config.toml
num_hidden_layers = 14
num_key_value_heads = 5
intermediate_size = 2560
norm = "rmsnorm"
norm_place = "pre"
tie_word_embeddings = false
init_std_qkv = 0.0198
init_std_down = 0.0
optimizer = "adamw"
beta1 = 0.95
warmup_steps = 282
decay_fraction = 0.856
batch_tokens = 131072
train_tokens = 629100000
MLP neurons of a small language model. Each row is named by its layer, matrix (up: input weights; down: output weights) and neuron, and shows model dimensions 240-335. Each number is 128 + 24 x the weight over its row's rms, rounded and kept within 0 to 255. Numbers have three digits each.
After each neuron's rows, "fires after" lists the tokens most often just before its 100 highest values on Wikipedia text that the model never trained on. A number after a token or word is its count.

L8.up866:122174117090131123182154174116136137118118184142109117142105154184120125079168140111127153125100094124096133140102105162093161145117114138189102162135112122088106103116159118172145141149109157125138118120174153133114102134125139166152140128111139172112156122134107126167125135093180121136
L8.down866:101149098118125138150145144101081131137162156091121091119098143160130147129207147072105180142098130101135170105122107121154120148110118130150132167152145116135141147117138129108138137172090125132166118119143089170097135139142131139134165125088142147159154127138157127115125179104126148152
fires after: " |" 45, "|" 8, " was" 4, " but" 4

L8.up2072:148114150147133075166170182074151133111110121147180157140085123116145128105182097082124125130153111177116174107107151190136176136122159130172107118098124103098084160126101117103136110084115170125114119168102125115185125141143134110120147098139130133144133135122110115124107112109103148125
L8.down2072:149115099123137141118098113180092184140125118162114137131133128181134154114166130108116130102130090113142139156115107144136151125104141121115066115159119151096124138117150104096170130135137074131119130178141140181151107132047096128135110125115144155136094133121144093115101150102114146161
fires after: "\n" 32, "AP" 16, "ES" 5, " |\n" 4

L8.up1748:128148114158146114105104144122107106120107139122142115133132103123089095129102143166141159088132121138115127080109128155117140091080123135111113169093105139137140151111114137164120198124129132115127125171151118124145155170138126142133136111098121153105131094099129109133132112100123136140
L8.down1748:123111146130122115095164099131126074141103144108092117120138118168147124160150138177132156125146162130177157127134118142092137098139110115109133125119130142136161118158125133124101149103122109088157163128080124116131146150110139122117092159158112156092110135162167098113144099159132059161
fires after: " " 39, " $" 10, " over" 6, " £" 5, " than" 5, " about" 4

L8.up1066:126135122116135110117120117132142120162141120122162120123141137141119156115158108111081064142139134133122092116118142122133104136174133158122129160138154144088122131105168131120094128125107101131108173105109156077127206176118159103116106155121154149139068135102087149136104122148120144169
L8.down1066:122136134169139126144157131131145139118163115103142159179126108128156155135134102122167123173082120099145134152140126119095185119151161142100131144093116141142118160092111110112128115140119135116145097142130139164134157100098185100129116126138153093096132123088110108127109144139148132104
fires after: " " 33, "201" 13, "199" 8, "202" 7, " by" 7, "200" 5

L8.up2376:136078130120128133122125151131114140130124101149100098120092193139173119128142125114141047157110097207160077140104128121119069112076141128124138150131110162141119121123120119123118165125139179120138159164179115088107154163109124134161133119101111163098117131132135121172148111113141124105
L8.down2376:060123126119109120154124073136143113096102144163090077112114126131105128146127151153121143125148147165143113118086158142144121137083151088119147079158090099147146125144115163103140130128131115152128121131092133119157109145146114123113150135118117157129118168158136157159164084117128125116
fires after: "202" 20, "199" 16, "201" 10, " " 8, "200" 4, " in" 4

L8.up749:102127115080150142111089115107137145121124168125108126152142109158088107125120158119154119126126107151094126153127109160133109105122152122105136154048166128129090128144116148137121124129154184113123116084123148135144200120107100146153113071098114110146136106156128123143072091110129158146
L8.down749:129098093150116139092136096148107065136115099136107102136114091150130138068125112129157154131110185115092139117111087149103169126178137127146167122092144115160097102129138113117141170127178137158143125091091172138136129129115135152131123108122145131143145082103111190102133095097087105115
fires after: "," 25, " \"" 17, "." 9, " (" 7, " '" 4

L8.up554:148112138152148082172136113117118110070118146130135156185139124119130085158109071085175104154116102169135139107081104135117113168124171145156141155103148106099138175146102127104144139147145121139112119096158119084131129105156143122138125135136092098125142149124139178144127119135145117097
L8.down554:144136152088081126151145127149108118169130119114105112051137131130140146078136137180130155129145096129095157154167099176094166125112145198115136133141099156142136153123150128095098123114135138116120080132158137118145131122114106157099119160130110125177150117090144116107128130100153138132
fires after: ".\n\n" 28, "202" 12, "\n\n" 4, "ib" 4, "199" 4

L8.up258:120122132146119132137168136107180122129142142141147137158164142153171139122105169067135174099134175164054140137120086128171145108129144105118151124075169092163145139146154141112108135131128121111145148149116132144141152139107118143094135155083141165124104107134098154102111113160119112154
L8.down258:140119117137133144118116094110145118115124115121109108115102147127149132113146074113140109168154108102146118111132126143122104130133125148128109123155133103101134113148146167138077162144133151154084138099110151127144091145139093119162113148143098103139108116078120151131154149110136159136
fires after: "," 32, "." 26, " " 5, " ." 4

L8.up1848:083133139102118168114102124071151086116129151175120120123195096126169102130143119121132115140112079162099114140157090123147136103117131181107092113110097124155148119088128151148122126159127164122137176095134092121139129150118109144123115119107122161134111125151103138111133089125120157161
L8.down1848:133105114111121097125192137124163099102132128077133161074116137115151151152170104155159137070122129161104147075111137140162128144136099123168122177170104129126115135170138129086158119085106114104103160100115151125104144094146125139138130139109111145103119158084129137162113124168149140129
fires after: " $" 25, " (" 22, " " 10, " £" 5, "(s" 4, " |" 4

L8.up812:166135131133136112126097140138173127121142148142141137116103084127097093112127136105117084138099108157154098074112140137126158145119117137134111134115167119110084138082152136133095139150097117120098145119163168159129134148144102110090161122105079143113146119106140105170096157113138153164
L8.down812:100118094142140165108108107145084109137140126110118154089102089169133113098187104131103122147157140190123120119102166183188140101153129164133127136137167100118137130167100136071121152120144148129151113160114113186132128134124142116105124100119115094153130109153155134121107118102125159188
fires after: " was" 26, " under" 23, " went" 6

L8.up1021:141134105133170093156115123109142152136092118153184092165108141109126112135162084137121103139114133093129093150137128129099162129111156142142092141106128155150073165089133093139137140104138145143103136113112089116108136117148159141091111149122104117132135177099083161137079049088152103163
L8.down1021:110133161128111147151158123114128129097110100119138139096124101131093127127139142120129110164113133164112144096180105146070174152139116123125137139164175132108176147136105131106097150123148159165144130140139141083118107098144149166143124092154148119147122118068144137157077132137164092161
fires after: " |\n\n" 30, ".\n\n" 30, "\n\n" 16, ".\n" 10, ")\n\n" 5

L8.up136:072117118155162153138117124115113092118141135107164094111151134153112125102103130145135114113037086220111138126140127089150153141128158138146143152104189119122105152121113118121129144142092092070128113105127146130090118131126139140133126129132155138079160129135102156133134137081125160169
L8.down136:113088097107165116087104150136153122117102141139160159169053146092080143134155154141124131162115120134113121135113153089081051129097146126109115129115145143109100120106105149134114127096180153105125127126144131163155078139129129141153175107108085129097135107133105145149140124117204103119
fires after: " the" 46, " The" 6, " an" 6, " As" 4

L8.up1367:107093153131102127121114124088134128143127122116147147131104157142134097118159073125115115124120135129113064182109132110142120118122138139137154132124177115137127135111166128164165134102096128114112126103159127117112131138112086115091158114159125130094143146124081173167146131151141127118
L8.down1367:150138151094140128161123172101106148131100130122129153139131130128094134109151164159108151137131151103138138169132148126100127124086118148105140157131134134138127089118121133126131112159141129142146133066107106148081102136169158125131124134167165144095132152149157091129108084096127119113
fires after: " the" 40, " |" 20, " The" 14, "The" 8, "," 4

L8.up465:130150154126107057151156122133119098111139117143157090123170127125141121128111133158124159113130105179084096117127119118161111120125129173105131136142155113154150140177128130130079132139129106083113145152107149153142108130123139107095109134101137132154068092102123150095114110145134111166
L8.down465:165147149121141113104110110147147133156131115112119086143149129120167164099123152139151179139151119163129104118155120079130104151152144124091139124115121136165133120124117138116118095142128128123081150114129132128131092104112123115092133119128143118178119126094096192107149121139144140112
fires after: "." 41, " ." 7, "0" 5, "1" 4, " |" 4

L8.up471:116105134149133155184131085153089129162082113128153118127132084159130152126098123110110134133104129116187147091144126129134071108138162115124138178115135152131149169139087150141123150120122176119136163137097137123159119073160149149097109140119128171115139101120114201147137140126150126158
L8.down471:138148130140168135126134146108156134119161164126107146143104163090134113088118129067126162146094088152065114109149088130166091191122149114180119183134070110119107141113149108161147118121128087137159126140141119149139146149077113121132147128133115115145118106119137135121132164150153128142
fires after: "," 31, " and" 25

L8.up47:148143133128168135130101122089149127138117101123090106143121121147110150124073129103095132152115130119105144102133119099135126105093151161156182166147135118123122123128170131113113146122162086095094107118136121145176141121154160173073164127126102109143114156111101176150113117137142133168
L8.down47:117125176140153136126142110133172127086131106094106121081146195148137165088138137087118076128157106181096161156172132160141134097144138132142148126146134153174110111168111163137122120117106115122089115154123102145168142118147140117087162111142111127127121131146153115124126122099165131144
fires after: " " 26, " has" 14, " there" 11, " had" 9, " have" 5

L8.up1224:133113118107113125151146103140149147136115112114171146146136117132105107136100131116122109151128120147098080154101113152139136097107130124145169155099134142122087181120082135097105114096139125058098135095117142131158122137117130104162099146124134117115144101094124109136140108065186166117
L8.down1224:105121136125109145100120115137146121133149108122125098131180133138160135119147178122117122114091139115103145145131191109244125122152119182172148137085129150115106112137127167110126134150124138160094160162148123123153139087109151168119152129086144145111157114185098105153117129114110129136
fires after: " /" 29, " mi" 12, " m" 7, " ft" 6, " mm" 4, "/km" 4

L8.up1487:082121155145138155144138126144144120149111127156095108101149128163108122133111104118140109096059083118147110091076132157183121132129135115150110155136160156124074130090143131116118083133122103147104122127150132123121135153090123136146138144117115140175114102093121163145099074111152096189
L8.down1487:145125131124106100130186111123133153112102161110133127104098114091168128097174128155151079120098133129135105066168121132114143143099118103147122142155151134122129157121134088157104125125139132097106128104145118123130141121130112170133116146087114154131128160195140139113128142163113135143
fires after: " |" 58, " " 29, "." 4

L8.up462:124092107138165135141129139149170129118140164154100158139121130117101136121100118102126128100130129106085141116082135149172141134139096116153126141088145102113119112117136126093163118118096112147110172138138121155145103156114109144126094154086082118096127092146125132141139097104145153190
L8.down462:101094170134076143123122156126156089122120146148110132134182140095134129096114127147131154131085178115149090128119123163085126087119130125054113149130149123120125110114147122126080129117151134128097134117124126147154131171085114077143109106160137143134136138099106148107135154122171111114
fires after: " " 70, "," 17, " (" 4

L8.up1658:113079098108106081150080136117126139149120158083121120151158104075104085090146115112123116159110108107131082127120119111122122129100129167163206113117140115106127180110119087131105124138107131138097112132134143110135117137132121127150128115103129121155096093132085102114157115135135132128
L8.down1658:119150101108105117159181090134093110140140117179133100116176137113109118133140150109098100093151107133091154104122115136139135156106127146150147139105097158125158123122136132122204150112103101152149122185141169120140159146076171094121120139133139116160131154139149087150122127095126152090
fires after: " |\n" 25, " |" 20, ";" 11, "\n" 9, ":" 4

L8.up783:150105147145128123131148141144136143117048134145154102152142145152123137165130122104151120128128131132104114165093108170134128106110142127122151143082128126107156135141088116123124125101121141110127166078123077156174107152111136136136130122123063108118086125101109111171145124102128137130
L8.down783:132142119121128151098161102119149135115113109142083086140093140137138145121149174160113086134113132177111166102143114173195135071142144110148140151134159155097134103144127145081118171120115163154117158124117150087133132084084131155111155129092112162121177127204102128184127170131122112130
fires after: "0" 23, " (" 15, " mi" 14, " ft" 6, " km" 5

L8.up1622:106130125142086090122111142081160144126128120141094129147110097140145154115166131158131146088145071110115070102105146094141142126123157152135133131154150145091086145150137119151110152080154132104110123140142121125134117120133112100110161121110123130114150133112107105133156153100152135133
L8.down1622:123151141125104134105146084155147097115140149131101137089130078101184141117093144096132113121118183110099161101151163105153170151129131144137113131126169131147127115162132155153094128137150127116106096117109116147144098093129106133059111113144104151140168129143149110133111144098154129136
fires after: " was" 55, " were" 4

L8.up1334:165142123095129125149108151081112094120113154149154097182163105145127156124155130141118099173117126136123113099142170096124133072105135149128127139115133137133109165116068143146135121135143154135124134090153145131153160175129111144150102122135138185120127105110088184181130122125133138123
L8.down1334:122161122131101092120129163096108132123105163137169133149145101108142149105130124124135159136154123128102178109102161127108137138149191153099135115126146100127136150147135145137125120122158117134121197099131163124130121082128135144123183109158096106119107165117086104145113144140148108124
fires after: "–" 23, " +" 20, " −" 18, " —" 9, " (" 9, " " 7

L8.up1170:096124145159159154123119144119165113174112156144094108157120105103129140099114121124114152121078142138133139067140119159136156077135156128123089167104109127157134170106152127100132120134132130104130134130156117101122173182095083143158134076127114129116152159086068135117147123140125164161
L8.down1170:103152120107150127098100121165140120145119108137120109190152095139126150146173104153122132067119157125141091128130110128158137103141087118128087115148098121122140125148116151122159127122129122094176125168167122170104125139097154110091164117122144164098196108124158109165186159136085146114
fires after: " " 32, "-" 23, " U" 13, " Mc" 4

L8.up1096:121117178111114115143111132110153160111119147110145079163132054135104121105109126138116149134097089130125078100085125176143149106127120151116126141059149129072140119139084125124138110091140127113117143098111138132084171142095089087162099147078099113141142084053087112145106076121154106162
L8.down1096:121184116117109087101101160151148129110126089111096140152116108158141142118141162125165150180140120112130117152159128115116128106134130103104113098109090102164171099120107131152132144130122122108185137150110160143138123122121139149123091152145120093088085144125102096137171153111109111154
fires after: " " 60

L8.up33:121149153124140115145094158112120133140137137163099099138093138143153137105159132120114070138146141165148103106106130118103155142171153142098137188128089134144094132180124131148120152157124131067111122112125116083130193110124142144122127160122105132126154128122085090138114136129177132154
L8.down33:112124118108141112128084131117144097070124137125158153091153178133076136093102121108126141085154146111104134134150103158125111130123145147137113103137120149126106096151148184131108147147135135099112146125166141107141133168128127143181165137154126185134111130116150135125176112142121150140
fires after: " " 48, " a" 5, "'\n" 4

L8.up1521:121133149119142130106101128156159139175158131111110149172168126145134116117106136091080115150145143125110154126102150141127093154096110118107145169136158135166154161155141125116123131165098157118134117135142128136126144097112148161115094111139151166128162098148071138143121145120147186174
L8.down1521:185149113152128100096127124103116139120122125140141164135133175117107140126133100100065108118152145143122117163138134118136103164143112135134149129135075100142116130161126142135112110112122077116119160137121120113152116157097120117141092123124145125136123094135183134144116105111118104138
fires after: "," 67, ";" 5, ")," 4